{"num_hidden_layers": 13, "hidden_size": 160, "num_attention_heads": 5, "num_key_value_heads": 5, "head_dim": 32, "intermediate_size": 640, "vocab_size": 32000, "hidden_act": "gelu", "norm": "layernorm", "norm_place": "pre", "norm_eps": 1e-05, "positions": "rope", "rope_theta": 10000.0, "rope_fraction": 0.25, "qk_norm": false, "attn_scale": 0.177, "bias": "all", "tie_word_embeddings": false, "parallel_block": true, "init": "uniform", "init_std_qkv": 0.0548, "init_std_o": 0.0, "init_std_up": 0.0548, "init_std_down": 0.0, "optimizer": "adam_variant", "learning_rate": 0.00237, "beta1": 0.9, "weight_decay": 0.15, "lr_head": 0.0108, "max_grad_norm": 0.5, "warmup_steps": 451, "schedule": "wsd", "decay_fraction": 0.387, "decay_shape": "pow", "final_lr_fraction": 0.0, "batch_tokens": [32768, 65536], "max_seq_len": 128, "doc_mask": true, "train_tokens": 427200000, "max_steps": 9277, "dataset": "wikipedia_en"}
MLP neurons of a small language model. Each row is named by its layer, matrix (up: input weights; down: output weights) and neuron, and shows model dimensions 0-159. Each number is 128 + 32 x the weight over its row's rms, rounded and kept within 0 to 255. Numbers have three digits each.
Before each neuron's rows, "fires on" lists the tokens most often at its 100 highest values on Wikipedia text that the model never trained on.

fires on: " |", " a"
L10.up147:113117185098150096128089140098148141169144121085116130185104067177093095138129149102181080165141151097097078132145092169160124154122144089158162082070128151076081114152175088181127139146124177161100070158157093196095183167059062137129151111155124132133117115184144131156091137135087149089145197153128181170133128145150113159168150132089160105149124151144155135084107105108142116113085152170124125116082193110163126130126151104143122063092188151153102124119134102127199110171111146
L10.down147:108139160131124145172137143172125127127149145153157163124133104167119133166154067111104157129136102164116153074100110136189138129139135179154099165146110141126163170161131184129109166104101096095122136102099155130140133069136152109181134167113094136136093135124148118162111134074151083188120099083139115105127146105127124129193102097112044132163111107113092143151181138033121171118119126135157091125018112181112160142133101106054093025092081097183140141157127113187102139105151084

fires on: "-", "s", "ed", " |", " but", "ing"
L7.up35:116076117127114117113132167166132142161170149104069095104093074144145109150118109093130138124152118137141063171097050116183097173155136136097143109085155113114127113169109122137136116133139132200146140136097120144127144117153159132170098067194155143143092053222089123165140070119144124134116135105146198133149142155134143164122133053088127102147160129147109132150108101166102132172157155134181134087135137113219081107177163088064120087146045150116091112134130147106131123163073162
L7.down35:148157085143182150122130100124108173148131124106152142094125172126176103092145122135167114132097149099094171107187185143066151036131143106148098154131112098156114150152131142044120117133128124066131131128150147118125125109163123149117101157060100152129110169094124113112113177110135141121152092191143066127134058124095096169111155213142202206175111130158125120159155149076105150069112091138100134098123135111087129132101134098139065095079136090142180222108147168118124137147141111

fires on: "in", "a", "c", "st", "ers", "er"
L4.up102:107142143130195096149122134087091134114183057094153129098163108194112163118088116147110163132054145078127137161123158095105154122107068084096121111110092188115061141179115180139132157096104104119102106149152186146146117140085126121212062146124126111118125177193164148154154143149112135175074143085149132192101133184110109079097101090081155137155192136128144147107118105125094113150121096148145131104151129136191148183184104145117094094112149181102098086120127091103154157116108146
L4.down102:176102078144114147122171100179145123136113159110118107146076159028104144158135142131111096138157125150129156115143096123156143043151183169190152151141217059138163138101126066115118098148157162043161101120140079111153151156167123108056159152153170130158102060067096106123112137124120125089173098158066121124125123051155144157127174138193137153149089132120116125121102118106169120099124141112105110157147144163069100092106151095130141131157082124160182112153128139113131109147132115

fires on: ";", " as", ",", " |", ":", "."
L10.up180:119090140098141156199124094122155104131194088182080075105092126094120172149125137159107160134137131183129107100112118174181109106153063043175112128063097133113135108136161146111099108091161182130169077184092135148158144112130114124195032120128173125072172092111098124195142172164160129159131176075105107168120083088110148117101098105106127166200154152101128121101151113137135112155138151099106134148075102120102096132179147160140135129125090132159148127147107123084153108131115179
L10.down180:113159077118118106219115094175160130099126140106145142190144100139139089092180147129112125137113126123145109122151166117157140140188185121086167114138123131115127186125141079156154148131121124111111093110108151142090101132089122114101137112110161044109119145147166103130181099105069196175133081119155141191144105114050107126180160167147122103097095113173107169163110144164124106135080094140107159139118080132141108173096166104090086058115159173153099102162166023182098105139145115

fires on: " |", "-", ":", ";"
L10.up305:125129105091152116255078111129158127132143146166120100151110122092047113165139133159153118129114125131155116096158094066154171132136155164135131142125156164147110101134152100139109112165078134161116117150085147107100125126126134177141074129107123129096177098111168114106170145145122098093168227103106097175178094108094142149107160127153114094136130156093111155139182176145051132186104127108177145143021113104113106104129087164101102101109130146135162142145148143133110123134105198
L10.down305:170116116170156116255082124139109143156100124118140117111155130150141081112101131133145110131119182176136142138123158147153106069179130149150098122134139115123121137150104143118118143165148130112131136106102155128143142140124116131142095124153089080101103144154125112134086101152099103121112155142127077115132122135137099118173108126150107120114123125160097152104080115126102139121131142101111133099055148162162134147122136149119104000114152120149139163109113083146142110147128133

fires on: " |", " ", ";", "a", " (", ":"
L9.up442:145119122149156132144126091099130121136189091156127048182155159100090190075135129129160144106152143140077102144135068154112119123093134214126135136146108116105141108099095111154125142139183056166116155153103097137141141056131093160172167150093120133170123137160095181119160068155081147127161141149168097192160123091185124124073142071112163173114182115163094069127135159118140172141123106189158156168109129087154108107114103091133147091101100125127060113184091088114173140135166150
L9.down442:165093100137086133082132145117151066100118100144177133178116126151185170187073111151098106112070079135101130142113140150155164133199112105099161152137097189138180096139145086177080144107106141134118154114126158097142137130135146123122085121168127134150154123115098072125134178118157160146148137032061167166095163140132100073167096136167214112128180071145071127135123152136142109084139173128130138107114072106149154147146143075109123147107132079123075086069101116103148140154186165

fires on: ";", " for", " |"
L10.up36:136208125120109126141085152134118113104104058144073125125115123186064128107134158147161107122146105115155078117139128148103113168146077125176118113142098124117096158191164138175044103070132130152147121156146171118180138112197133098098135125144077113100169139152107123167083126148183171144156160161104156084105076149088103115082193102123149148152103142160142108088177090150094096214146062184145120068096112141100138137115143151098138051139132153111091118107099146119131135157177167
L10.down36:131129110069109145203104116136155122126087150148153123132091170127138092068127094116113143137136102101122085088155141133113162103176153124091091109136142163108182130103147153119141138097097137114136124132135126112138169134162132185118111144093101129081104143161124116126167177156120099132130081122111145085079155100099124163149152139116094133106113150132160154131096124117148146090141101094111177175143086153139056161174175161132099000156133129129098225135161142211146166140080098

fires on: ",", " on", " and", " played", " by"
L9.up44:177135169118153155116141145174151099124157126125122113098158128144138111135124133150110138111097118084123112144124164179118149147111122079099084156108077081085136123149106124088129171091134157206183139147125097086109138073150146111139112107121169126099138171115073104139152149138134100134123161104174132161187054098104122122147121136142145126200190034148138057145118117131171126134181134062067132122114111106154187123101109153139147154095026105178123102151087198082118180084125175
L9.down44:125101185118125050148112134139141116148099127164141156126146102063098105132157141133146105091124160069133159152081123125149214094134117131092155094119115112117112117148121087146152101158133159124127163131107159163131170093075096154177143178101155103120171146073120120155154083182076112123182103099102135139164064134145155112099161121123108183089158128090109117157082155114140175078107132082101091145150154128146152145174095255076113101147092143119115218150147177123145091099124133

fires on: " |", ",", " (", "-", " ", " season"
L10.up258:125105136107143126134113084093106110104129092092101107131117074100085131085113144123161072136147118155163117102106140085165084159119109145146128122122183083132092111125105156182130142145112169138102107128154177158145117104086153108166084150076080091176062131115138119242134175144126181072145129146090175158090160146183118163167135136108131136110147140087151132174115137067097092118155113167139148098098168108167116063141232128099129161047159146192125170125148095131105160096150125
L10.down258:122112130124161134144122129131150102137172169101132073114098134158151130160124091168122087088150115063101064130148090114112125129132144052188128093111100111186070156149145127144119136096163097098122123171170180105134125080191125119128086169125089102160160133124087188130085119126157132050140202098118193122178147148111101173089142127157090156198136166083146160101187119116106172066116100119147121081077086143143150140128049126154069116091119123158179125110138155112130157155124161

fires on: ",", " E", "E", ":", "I", ";"
L10.up246:128155067120152130168109125153100108150109089130139048146166145136126102128103072181102210105151115105135067092115135151133160134155115114097133152132096180090150073134128126139188106117117104180123119128156114086183138156144125132185118153140151100118105092183117130126165098212102100102154110148166166161112136181074090133108129117129132125173140081142120151116103115073107092132136129097205158112129089114142142128114055117136124166122109186190100101190079070060097181188134133
L10.down246:135157147150103187225127167125082143108124125165142089140118131144158121103100056145089111059088149131156143142118176037167159113109141088103179170137108082156102120147166119127118094152120111136143120157122164137103095138082125131137164128136102137140133113153157185092105118175173158130158109106132086178130146150108142137146129159170170133124145101135147135115122110121041108141105110093118058121137085146067132135172031137129114165120133133127147101108138090046210060155139177

fires on: " |", " 10", " Stadium", " Field", " C"
L9.up265:081178116123098092142124073097133176121112092115167076073150068162116133082162093147173101193143111134120060079107154120115111154136133110153119115124085119154099156097141135147115178117120174145079191112188142145174180119110135098155155102138144161137151116144118144159145151144100160134132179123165188093046118174127085076189101158080071112155176164102119163139136109117053131106176103132113178139105123083131130113119147116175131144083164135056122133109114115114122149167077186
L9.down265:109142085179114165160128156201112152044134097105082114125076164077070189135126113094125109105132126111150163099113169062132146158154140138118095116189158102105097117169109121148106122129050120131119204088095255145138123147109167054147147114191090149093136106163133109126099149117179117111120183136137128113099149114094100138161187143145123151118167143135097133182132119088115164080124099179128135115144154094103154112122080100110072127107149166159099148135127147164115115127148132

fires on: " G", "f", "F", "C", "d"
L9.up485:096089142079133134134127096172124118144118076125138117134125109119132113117105110152118171147133107067147160128120115186124095110139094161130100113198135155112149121160139126159148179168166056150101085132092184138185157133106181115142137142138139103120165133126092090162127193165143140153090137147123214172153057166144104136125071114099143075049161131150092073168112041065174209162102152110144075157117097121115119115150154129151073117165182152090102099130115180140127140133117135
L9.down485:077133102077090097122108054162178101109153134132128123117164169149183144157120076141097115162145142109140168100171121153089132097123162164128113192107120135144136173157133122184113119126109145103153145095107132158182190133139172092084097176119149081093136119129143121141090118121193115098119139055123093135177100167082098161101119148081101003115151119174167112140106161094180182138153162135128108074088171101183114127122109086165146151145143142175093111105126133121073147084086117

fires on: " |", "-", ")", ":", ",", "|"
L9.up502:207133154136162102164085083164163120102165117124104129103078150152180123059126113158085127133094141123125102110145193127118153113138147114166137175143082101095134153192128113111125127101185163159114157150165111078153148107123105092132028123178117093134112140137076082087147123097121115167145210114090117168182071097080154187153140175082153153175154141162117103118182158128116152124186135117105146171077166086108167136135107133127171128134085126170161093140105120105116114091092178
L9.down502:137106173060149124116179072127146117108127074120087173165158087106139081095101166106123048119086116122127135129109119153128129107110196100138180161118141090128109131150146150138114097153199149177067113123160116128118139092079111130145149188046191095154156174096107108107201150119098114131138112082132166143151123150068214160128130157129133164144135079096110124136161146131172118131127148107075132111102141087128113208117135211090126050141141125141168151135147160132124136097099110

fires on: ",", " first", " which", " as"
L2.up400:108148094088081168121137103100147090114122066095123111110128136070105140111185120125121141122120065107107084145162083131094141147197098149144102116047090154221163204137168173163100123110102153148157150168105091093174168129122127082126106146124151120164172154054094152170133117165089141095126155134156153107123095114123168167049091173096126156166137144138142178110129178113115145150137130144140087164098091130102127152052130140100112167082107142181089147123138151133093116126155198
L2.down400:165133099109177135145007145104160103160112134127124124135170082144128153131133149136074120103156111124159148130108125124139108135076103105106130094135145194154164153138155149152120136194088072136168106077126173118152125141136149174176081174122127143046100163139103119099154160127138141160113131077142149120145157137174160106094111102150082123150210140112139134135146157155087147115156147157096111139060097006142130145121087133046078136121162079107162139092131140089079110135165099

fires on: ":", "s", " There", "S", "ing", "ed"
L4.up491:151111116146159136199125083088139088126198104066126124173113183097152077086167103137106131081073073146105149131126050090129101133168143198144113127126152147145106157173127158181135104125124194132123092135095079102157133124116102106173146140138117139105124135138125115125143166149088111113150141110152218163142101098073128186158115149194149125112117193082140152100160103115062133146114129098179102123076085147133115093147086131121140109115122182101146101145122144087190155110152218
L4.down491:118182181114145134110105159166146147134048137198155136117112115070113144118085150179130192119171125119162135085120162158115086104168099117141165149120124118112184185145131115124110101119131095218159084127189151135136160088120119120105095094099087125153079168123105111112127045110117127143126099152187082138093080141171140098124149091108113152135146077202150113148092175146140135142209119127107172102089128103140153109165127155103068064144121119079110139142090123146058107173129104

fires on: " |", "-", "gar", "usa", " two"
L9.up230:120149073122165156179082143132149081144081104117096088103139149109161156091145116183161165080118157131169091073138187205148124139138095133150144142127086125141110176113107106081119151100171124171145157134135154066069129133113112098139080107093107122163141125106107124165144180084146108137126121131182116158129106171111121197105155152150114133109153147118084140083129082110105173226167150134162138150140098089196085135076115118104102166119131113038168124035133138093110116118168127
L9.down230:155050179108117122223148107131142137109127115144140103150162132138148129137104120137106119131135115145078126164099147092154144084131137155095081110168141136104104078109130110111138136192091150070132112095171109143207139108142167175117088183162141135072135119131129108103121073118128094142142127147075153082146105150086139052152183110102101111141143130138108086164103158111111135117104165147167125123185112221143174113166113146129155041098094148198089171096134156150133171122039149

fires on: " |", ":"
L9.up433:158121144093133146137038123163152107174130099155137103118116130168156124069081171174149164178130141107154111103118116135127115086117153118128168133133122148162162152186155101170088172114068126101114140144138086082154178132123112099161066073139152128088110143157108102129112121151124149168162141111135154186115081145111156127103075096120130082138120081190175099082179151162051181101180147055137095168087176124129132111142126172173173090120067089153131138114122140152155196150089166
L9.down433:153090162104178072152162078125088095117125142083096169149110095103087055167120189073163126091147171121142114154076120088138110123169130179109139158107136098151084172128068165144150061131203122143108122134176148145090119107096084112187172179096168089195153087056168121132171095126168102160157169153142103125146161126099120122117160222120118086089087126085102093146105155108112126153139111139161160098154140099111148137143111120105083090148161083144138141161152147136116134108127108

fires on: " as", ")", " under", "=", " called"
L2.up638:116106237089180204096129119094111176164111124108134057132138151124089160166142112148192109144113173089140091122107101167075124117095123119126121127105119169107101091148143140136091151128168175091156132135132162154139162123082154089139166143121075084186194122149121144115105162090142138115112143121139156174123087177140134119080157119146138140140164150112053112163144062119168143164125022108124161120127115083099177171158127140090115122118114146193077087132087152155150158114122085
L2.down638:123117072124148184133044146177162102167136095151161092122100087161131154152118103135132115137132131123142123125129105140076125194090133129144143112171135134115116153167172092098152082163140136118179145148107135131092216057130136107089109058184143128134114114171149114091081138124102158134076175091098180116176100160175087126052180125112124127124159139124140148133208177128108097129199078096127134155129172055123109084153130188083115101087113077111118145126128153161118139083124109

fires on: "/", "i", " of", " under", ")", " about"
L7.up187:163080166124144176107105137113130138124167103079102088200144072102131180112087083193150146160159147127148130206066117164097150150100142180140153147127144030125094088152134137139133110164124140153136182130107106121119114120115130116161110116140080095138064140125188100092113151079117164132077210126090167151124127141167122075120148082115157173088102134075112122132136121120076144127100120166103101171119132099144198118163145110109127138120111172147077133071090148173137133216123133
L7.down187:137100107182134133138098098156130146180122089117154091081170096117158150123118139102113087123071151137129140151119176239087147156141134109127159096133120154133145156098160119109114152109144156060122107148150088129134183130192154069073122096113142163096138116214155153059136094105137147111145158183113147157118069122129104111113083151128137100124098099098092119127194168164148077154163094050123126146127165182141082126077158130125188127155105139147096055131092159106108169077160124

fires on: ",", ":", " on", " returned", " moved", " details"
L9.up610:123153118130182128142124177104130094198171110144119127113113152142131132143121143220141112107002058028114144083098161126161104171136111121119095146144090121114081170169139131105145120105129167147142167146109119072146103122117141132115131097067188137110074124113100068068130192157147110174093136134145173194158115119073164102155102144146156072154166133157078096136156085119104129149168103092134125158110096126107162093157118131117128167086079093123136165126128151125148090117141111
L9.down610:131120170137081111131104132142116183057177139128114116086158140098172140150085079144137171117223154171153060134137115169163140114089147162123117143127143090090161123111095144112110138124103080140125100094137122181121183127137149136139105183155104143144168134160160103162051100098139112131150116135140088084127145148172112110085128126090088148119130137138132144109085139120101138120157140089091106047102183204155118150103113137054186081191143155081114190096070193117075141151121118

fires on: ",", " and", "s", "ed"
L9.up359:089123154131182116121068103167193084142155075113128133184171145154110075132160115168084167057145113100127081119110090170079182130092128111148133071152134161110112143182104148179077082086089130115132070192103073143175100143138127101093132133143123140141132147123128170140165184111149164153100102111139147157114082171092088146138111129131184154089155169110103106101135106121157134133129124145107107121140087138153099114186100169075132117062115149124131134145076152058191198104124170
L9.down359:125126087135089097092070199110132119124083111133143176090162152122116085130138154114057145147103114118135133102203081082077124133109102171120096124146161138154157137132148136150144123166098089127146114129156139192064150122136117165097039119102097174078081134114136149168134092133133159139176179154133167097118102142194088115085116137109050141137073126076102206163139170165193130116092152096107178147112127139150128130170140179155163087121167164081131082104091143144170118133140107

fires on: ":", ".", "-", ")."
L10.up376:113078102120147159181106132097161087116068083106091126107070077115145109169101136166094143069149141124094136132084167118173085095109115167135103117127130140107130142044132086182108174119140153179121152174144130115103151118197138143173108157145135095083147061146144106122160171129113123140112151124176151214186093133169087102080114114097206165148150110152162114168129144141124073178096125105130076146095111134115178093087170116109089141155106116099184157154080169107125115146107166
L10.down376:110086117105163145216097147121149132112129136101106108096141137131124173150169101069154152144138120109096154080136105149116138021113149145109123103100072114158205156107120103072106126116136086145106131117177100115127145124147163112142172127111162094126109106122127156157083078125105117098110113122101116150182124143133098100118107155172155117132135108145126138135189176150123106168138130112141140115125147171137151163090110183102165154172058161144126255074060098107176132112123204

fires on: " as", " League", ",", " Competition", " first", ":"
L7.up319:085101133159126179102181130138190104149120043120162142156094161077108169137107126091113146112156066150095089111104093137152120158098133172192182089120116092111133130158151167156088131160114114107169142151127106113159131115145078109134172146083146140162104123088099139174071150135118169125120180100101136130161151101152099145163124125138116136144086118196099120105142231081118131106075082078154148184096105062120109131188146116101144151094092143170060144168074143174127164132156154
L7.down319:104117076097094055156111097115088090131150133100076096154194121063170093187151116109156120153105131130149133142131063113154096137090121071146220089102138107106098152181131120154168157123139122134187141106094205167149151113125094118161071154162135113091135090111141121114200099140123160099140125138160177143150127162111128164172137155192146071129117187172145112087120135120134150111101139152087107134084068134125090131136090078160081165144133136116201092100161150090142172110143121

fires on: " that", "=", ",", " \"", ":", " where"
L9.up168:154103159062156099167135100068126144140161065078057134130106111138092148105098159130132119126095114121161144118112140179109116146091068104161077106068095137117044180118209126151122098122158150144126129104162123170122118098172140104147115152136154113124142117068068129115139189099120153171134215128168151178141111138115117151134128122120198130133168144130104093064147170118114128178108081125136131145096158117139195161172119147096105086091076101152159151160106142124209162116173143
L9.down168:145064144091102143186111165116162128097103112156133136135131140153153132131159077132099111112123142128155088117151102135147127017090143147109152124087127150124110105130108078175085164113141148131149141184142140118133127102144108106132140100135149093121116128139119119125090139183127143142175124131123135114183106128092107129128135102167119143132144114168149108120126155153166130161124130119146147091065117211118090117127142181084122013141113130113107255137135139139067162162098136

fires on: ".", "-", " |"
L10.up372:098111123106084137246058119074101129125111124105118106117163105158154098185147098137133080098142126148126123128108104123171093114137103147157121107094179164170088117100151104089098175190181198163132135149135203158109164103135177114214107123127075124054122057088077127096129156143125142121102141181129141156156103132127108122169139126079137153161134184176128128099124132095101122157103081103114085139077124106165116081157146154105094094133130145144158154155143124132134132176079179
L10.down372:121144134118150132255082146110097143114105124080129110088099147132162115128148119139164130150139150135107116081132102158139132056144169163085112144136142155098157124131113103102123145133159126097112102131125115139126139112105142141180121106118082119123123078130146089121106093121097084130151146121108141115140147122113135116123130131188152135109114114113135137062132140097133156188097128119143145106124118186174150151113126134085130062126129160143152228121158075120128163177113149

fires on: " for", ":", " that", " to", " on"
L7.up116:141071176044120178136152152124110152104173082137147094137103133109184183168147123125146100051141095090108089159113120204151095147079154143140111065131129100076043125095138071119112151092186149120125125108122115123112084097194057147158134075148189121109056118181120155145133176143096120146130133141149135139102088149135108103124112144143140141153160199128118107123127167095111071175160100060138103152144148129162162171139125141146133111142089142094098104150098185119159162121116123
L7.down116:135065108091103120141111117065172108083143162079077085149157122106119121131100088130173111123166158132169087136158117096128192151134166156088104169108138120137124156128092076098118138155128151124126091133126114135120186096197132188112149137117151083125123107148125128163152151106093159129185158119160148173114124148122120126176134108131112103134160147130139121122113151106118097140115156162161123144213144255118105083099143153026123054151087051193149170113111097152136115114132080

fires on: ".", " –", " such", " end", ":", ","
L4.up369:145112089102167142151084074119198159097131050102065145126115168085097128095100145147131192104138116130153192136128107178109121142115095146100141153116090066132143177104063168067171138085113157156126100133132107121113130144104158105107122134139070161132153110155121176139149119092093124092084112124126085148167083104111092149096202159122145132126139172164152078073176177164102160126074158128128120173088165118120121142156131103130212157117131086207154131130159165108135126190098152
L4.down369:164148132146088158103131150131141093168158174190130124125098105084134114108146139124135124108120115135085104092094108119121130132200144079139118083146134149129142107143159084223047132149195134102185116116122100149154146107097146172138114161138185112107157104103178158130130118134137161107094125104110140132114138176154131098156091088122105128144140129160139161172036149073140126079195148167099153123127110050129148080149140188179083084164117143072154081092062105137147107053094151

fires on: "s", ",", ":"
L9.up268:040121101154125140161042103111108077124119058089113083150117072097116085101155139140112106133157091107164067140104070158141140165133036164150129040112122142120020133123096137116096111123129157155119153129144145156178150165158103125143139169127121164131143096107138183107129159139121150170144096163111094162110099154127089131111156122096158192157149189132091110079157079133146152121116082192161083142123140144121136127178131167115141114091141136132164155150099105094148113173109174
L9.down268:133156160122135164146099138107160150127085113162169143090126168181117121065170122142115180177121129085090153145179101046141128096111137084105076130112171162122135096139152098183160116093113153065126099128103122198151138114107096113190104152142206111096086079112134069132132050109113090119134136062104162138132090125157130059110160067107106180148176108142164115114090138138118138147127096178139165182144096167146117145120124128144170073110119197139126143086156173087121172118149132

fires on: "-", "i", " (", " |", "{", "("
L10.up126:071095122147099170122063117100127166172160103057102091149167128093140161079105125124163109086096154138168100104080129095229138122107123133106153090120136125108063118133135050141181159135130131145134196096144137127082130138127127073115144108079135115180126158107152075120080106051104155152147103144088133149114125109174112170154137095137155223136137127107142136100171130105096144113181144157164148131117136120147177102164165079117166180155163136193105080112108124167104094147091150
L10.down126:158157119164133109092095100118139124130104129132145107135141082093095193159118137101158121095157123071186123145126153168106132046147196091104163114131202137126116130139140110069170091098098110125121065163200142120159143140178162146107108160160124180045073136141082147157094143137156157120173069145189082119150113120134102125086132099144151067205137172133130130126082109112153120123167085188099113150147109123145036113150117096127081099123154141133143101147123150142095093128156186

fires on: " of", " and", "ic", ".", "ed", "c"
L7.up250:128131155122146144155122061113176134156089135088192106102123089179187111098158093139120101133114102135123137148158071091141115122111130154124088116087148171151066151111091184162117155101118158181101147178134110061095104107134139099091159083174143127150121127132130070144115123164130174117178134096100148202123038152120133156117094175132132085201210131116146109116180084133141072133098120108130084163117144116127111120111158112151172068121087152138117170099097095097174169131105203
L7.down250:100136109159098100111082125116115132122163204161074133119081099118100124118087116092137170125121106082081095128137153095150157098136162187141144160119127116165137135108195069143110151132127120095164100119103155129124157153082113108176124119185106093130110151160123205071150124158181171183101180124184129134151148125121068164142068094116116146115042087177132121114199201106096106132105127137110173108197145103145122132153128060153155170090172127129112082128084138131118136156088073

fires on: "/", "-", "R", "re", "F", "d"
L4.up406:140121136118159156163167124156079154165123169071160103178131152151100100100146080141062134127178135087123119159140147139110106111100120143073163143160150153091165117138095144055110171127116120116126123097109171150110162092172142113131145114138158091189126057133088157146117144136122131128135100089166159135152153104136124164202103126162142119059179166077113090180077079040135133161096143118140142106066142122181131084202083130116125155138148123129127155216057141154100137114086167
L4.down406:126112166102114094075080092125183156112168116133082125075146102136195173143131107148130185110083102164124161138127154092147097109147145095204120113113140114159082156100104153141133051166154125186118120126112065133144172167129170133132139116147107152111167126154082087114157166112183098125094156158119124087128079168115098089091123141057122128135071072189106161068179178157141079134147146176122101105135152097106105192097186095159139135159106110156106191108162124117145103163092129

fires on: ",", " –", " and", " a", ":"
L9.up38:135164156055135163133122115144155096164105169098130092085108097131145122130216094156076140172127032153119137087139185101116086178141149130055109173157128123121136126153125086145084175129135124164109158126148131092139163136099110170161148107100156127159201117135073072162113079097118120108110121127193153143140145079151102158132142157143108143150097097134109092144101082127056121194090133147178120152119118100125137129191154164097171152122066132122045154097092095130089142110117159
L9.down38:119105120097160146098100083132132143076132130066094159120173185139155125115088115100163190135176169154133089144116119146143111078117083130165140110155201143079140129077132155083102118142162207073069091134158109157152187120180135128093110182098116106123094123126188104151144124139089130135115150135079093117094119100137162080151104145086140143129137088148154111150165132099142099147128123074150099149182131182138093100069103197176163160175139089104080202166145100126164078160147133

fires on: " an", " 1", ":", " we", " |"
L9.up411:154090077095188152166146120132127150148133104104164069127131167108142114141170116161184157086148143161135088046117153111151093120119118137131142151179099150150120102126130098146051157147093208128065105145115133136145159117200177162134010064115169110066111121132093095159126127142110107132099145101110180124133105077114106074170095102094172150128170132149156163150118144100121159149152098080087173173116040129144096168107139130141100111110106145127121137114097112126178141160106143
L9.down411:112111160159124141138160135147057151110089156116077137066190142148068090098139170181122135152136109139093111164132099134134142174171133161133114155084100148140110144107132152150192091133112091122062181105108082141128089125109131096123200123116083052144199178092135123135110146145135080113113134127126100144153113110089209192147142154164119054127042148134168199188116105192109124156155164159123122082116158093100135160094121091137126114139145132108106078123110147116089110120115092

fires on: " on", ":", " –", "On", ",", " ("
L9.up370:155156122111180126117069140189154131100122052114123141141131129144190116138182121191093154127138071116156106110160153128100081147124151140127089099191096124172096176181202159114174158120178082103180091162135106101134184148178130117133077162135109126113156136100084092141178124174138137095109113104095152123116080131117142084188138103131080145091141139102135139038135080079069074102169168148091120136099132125151168170146144104128178104174158132113146143176109091132128162114122165
L9.down370:114137157106100142138116053080131104095167178171113056144137121163118131134126155068202120155121151128040180138101084117150131115081125137122150199125138129165126151084128111160093070134106150138091199134140153148127089093117122103112156121072130079160135086157161176091139092091162103145148082127159109147134174164102137132151147175190082097143084132101145082091129136188099098112069165103177141145168155110096087150179186136129125092129106097156157062107172117141150125143117149

fires on: "s", " on", " well", "e", "com", "ed"
L4.up149:120152112113157132145110117130123164114135128110085086142170090127125140140145118117103145148179098150155077218097117142104088139126132146098174097148129071155115134161134195169086092104135125134186130122123058137153077132116097157171142133143177089071090080117183138135169194143111120135144137141130138153126063139130103106127149104113107161080156171057114186127171128134089116147089187198170124123145098115187048055160070157141145080141095161147109103173066124120121120100108138
L4.down149:130136135104114137140108154094172144143143105109126116114135082080135127125136125096154153108122157055124171089159138139157110115178126100094068133163128120132172134095140120145176152132134156163112166092096117097081156113163136101100107123130125151119209163117060141109163112127142113168069139145158067187106113067127167147100126197092109172153182108163119037199144118125144137163154111090106181155141102084125163147095169115080079042104076200141157175086129127109122094167119129

fires on: "-", " (", " Out", " \""
L9.up193:152128161158149132147120083129117127122166095115178125174103175136056117186134126159174141107184184066165120138093087147103139124064104158145136074086089158156098079155127098189120109119133109099120114147098159069151210133127147112172134114130111076112146115142083123144142130147086193160127090159118168181184142081119141124125101126155168147146115083148040116150123130109102125133155111179135151095121135130091137120195130078079161156113134133099043117163090149122121128192185118
L9.down193:123133070157090132107097131145119119113156047145121131205132178118068147128114094111113061122109086147149132162101123154123161091182123100143114201178178136130084142144138105035163129117124201135114111098198177154131125110141096142130138110183117153174112109146134100121155141118156141118161154135165107123144154155115147109119133105107103156141133149050131139091127205169133123107140100199128125100155096192170134115097132084080105174061097145175105077080092085135074130143121130

fires on: ".", ":", " Bank"
L7.up503:172166182109213181154158114160149123110109129095200107096089128154146108116131146081103130080106088132164103170179126113129154115099159086173094153082151101153107123183179110096078135123071113116107123162150149107145127072112155120196120107108107147173160137195097126107140150163080119111062147137069166148081112166124090120079105138108168173171158131158162085092065173115119146162124117137110117180083106081119128130167103107108132126163121160167165153147106168083109159152123187
L7.down503:133106145081099090102133131090087073110199096157136109097150078133095130121132142118097063103123159083122113145106148120106097077168169150153107109129132083157134142206154144164127095185157154132157110099138182111197085109087106107107175146162189145157199130032105153121155128169156113115165146147124157150096159149118104085157120129062090159100118159162089148144137095110197156090113089155082093175129127161158187084114118146130139132129149173120184151058105128117109107120144148

fires on: " ", " un", " Old", " Using"
L2.up585:155125134113115120145171121063114142104157123096179146160127144139179166122167152138078157096125085126113129142156135125114191153197161168085144055120107120172107155074198143139076129138113120177144096098106084097093145109136098096137112126150132104089108117087134147165115216123106102080126110167205193055106131126071179124129155099120137116087074086121136143071145134134088147128185163120119171041121080150097120099150141080123122174133100135138130117138082142119133106132196145
L2.down585:108154112127120147089129109193132155148101095115123091119097078158121121144089124060185099165152169118153115123157064150119107125054090091166042188114126134099141119117084145130150140078167158129123135159108078109113074159123108171112140138144089133156201137135153141063132074104145117137117095099075054135118161150201143186098131178133133181132144163142130123131124134126176145117112092107146094199178133154147128133054141112147111111117139138129163227134147128159134151140074106